{"n_layer": 12, "positions": "learned", "qk_norm": false, "attn_scale": 0.125, "init": "normal", "init_std_qkv": 0.0334, "lr_mult_o": 1.5, "batch_tokens": [8192, 16384, 24576], "seq_len": 1024, "dataset": "wikipedia_en"}
MLP neurons of a small language model. Each row is named by its layer, matrix (up: input weights) and neuron, and shows model dimensions 16-143. Each number is 50 + 15 x the weight over its row's rms, rounded and kept within 0 to 99.
After each neuron's rows, "fires in" lists the words (lower case) most often at its 100 highest values on Wikipedia text that the model never trained on. A number after a token or word is its count.

L5.up611:45 63 38 52 69 40 45 59 53 36 47 75 70 49 16 93 32 10 36 58 31 26 42 65 40 58 68 41 60 61 48 88 44 51 75 64 70 59 61 54 62 30 57 82 33 60 54 66 58 84 30 44 49 44 50 10 49 61 55 41 45 14 49 47 52 53 56 38 66 54 55 41 45 45 54 50 48 29 35 31 26 37 61 86 37 23 43 58 71 42 56 54 38 56 62 49 52 21 48 28 02 25 41 42 50 51 45 36 55 62 47 35 59 67 52 68 24 60 65 34 65 48 25 40 37 55 54 24
fires in: "as" 55, "after" 5, "for" 4, "all" 4

L2.up141:60 58 65 49 54 34 75 66 53 54 55 60 34 64 70 62 45 17 55 53 38 24 64 68 62 40 29 46 34 68 71 53 42 43 60 51 46 34 33 61 89 52 68 52 73 46 69 58 44 75 43 31 50 29 70 32 58 56 25 34 65 55 47 35 33 64 63 44 43 62 53 52 43 67 60 34 64 44 56 50 41 45 49 91 67 61 57 37 49 63 41 27 43 58 52 50 36 52 50 72 27 44 70 56 44 67 43 48 50 47 40 31 44 57 67 61 31 61 49 59 64 32 64 62 25 48 59 50
fires in: "united" 32, "states" 20, "poland" 9, "san" 9, "police" 5

L2.up75:60 30 39 42 38 65 37 53 42 81 51 69 59 25 50 72 36 56 82 43 69 56 64 74 74 66 46 47 26 43 62 75 48 48 53 57 51 41 53 41 48 38 18 38 38 41 70 38 57 42 59 06 53 16 54 55 69 60 58 46 64 76 52 27 29 41 54 71 43 15 43 40 44 41 26 43 35 46 40 31 08 49 50 42 48 53 47 48 56 63 64 49 48 40 65 30 50 66 63 56 51 39 56 40 39 65 33 48 29 43 46 71 66 74 57 51 68 47 53 41 59 19 53 44 59 66 25 38
fires in: "time" 21, "in" 20, "during" 15, "early" 9, "province" 6

L2.up524:63 60 40 47 59 51 20 31 56 46 47 69 43 67 58 65 42 21 47 48 37 36 55 53 50 43 84 63 44 28 37 53 53 64 80 63 21 47 42 67 45 29 69 18 61 55 32 51 50 56 30 68 57 46 57 59 51 52 66 53 44 51 51 78 51 44 73 59 40 49 42 25 40 55 54 67 72 37 79 56 42 64 64 34 64 45 23 37 57 52 45 49 25 53 44 26 64 32 59 50 44 56 68 32 19 10 51 49 63 56 44 47 67 43 52 68 48 30 83 43 57 56 59 73 52 50 50 22
fires in: "october" 23, "frisian" 11, "round" 10, "winner" 5, "railway" 4

L9.up522:36 52 44 43 49 32 63 35 46 38 82 69 40 44 27 73 48 52 58 39 33 39 46 77 54 68 34 69 68 30 63 68 50 63 18 51 51 72 69 35 44 50 53 47 46 41 54 65 61 50 30 29 46 32 57 45 39 60 31 51 51 11 32 57 66 40 49 67 47 16 44 67 95 75 21 40 38 66 46 37 55 67 92 62 47 38 62 57 58 53 50 29 66 55 47 58 54 61 46 61 27 65 22 44 81 53 25 43 69 45 46 76 53 40 54 53 55 18 49 52 54 50 43 31 47 42 42 64
fires in: "was" 23, "became" 10, "private" 5, "his" 5, "most" 4, "an" 4

L2.up237:53 50 61 52 44 38 62 46 53 44 62 26 50 53 54 34 36 43 57 49 74 50 33 29 65 75 40 61 66 59 67 66 76 54 49 47 31 99 66 48 50 38 42 34 48 37 34 53 31 37 66 38 48 54 62 75 59 34 51 56 59 36 56 76 70 49 81 41 56 39 47 87 42 54 53 44 62 44 64 50 83 56 59 17 55 46 23 40 28 57 36 44 45 59 43 52 79 44 33 61 48 52 33 54 70 45 64 47 57 38 68 55 50 42 43 38 35 48 71 58 73 27 32 53 45 27 57 27
fires in: "july" 23, "tier" 12, "august" 11, "june" 8, "championships" 4

L2.up819:56 41 56 36 41 53 48 58 64 60 79 35 47 32 14 43 32 33 20 54 69 56 63 47 57 40 67 75 78 73 49 27 34 16 67 35 65 54 39 32 46 68 49 15 72 48 44 58 16 37 54 53 67 46 46 44 31 48 42 50 35 43 46 49 52 45 75 61 68 91 46 56 36 54 64 38 42 53 30 43 63 70 59 14 39 70 44 50 52 72 26 65 40 41 53 60 44 44 49 46 83 58 69 63 45 62 75 24 62 79 45 60 51 57 81 44 49 49 54 45 42 43 40 61 57 78 71 53
fires in: "the" 25, "home" 10, "episodes" 8, "episode" 7, "olympic" 5, "two" 4

L2.up493:58 23 49 50 61 40 42 55 61 59 47 57 50 45 12 50 63 49 60 54 48 46 51 42 50 41 51 67 54 38 56 61 64 48 65 47 48 33 54 49 56 64 59 32 28 35 44 57 47 40 42 34 41 24 71 40 51 46 48 52 41 18 49 47 43 15 63 48 40 63 57 36 71 56 31 65 77 28 54 50 74 70 78 43 57 58 55 67 37 53 51 21 73 29 43 67 52 52 40 60 65 29 15 55 23 37 75 60 60 59 74 67 53 74 81 44 50 53 71 37 48 48 29 60 47 65 70 98
fires in: "northern" 17, "western" 15, "west" 12, "south" 6, "northwestern" 5, "eastern" 5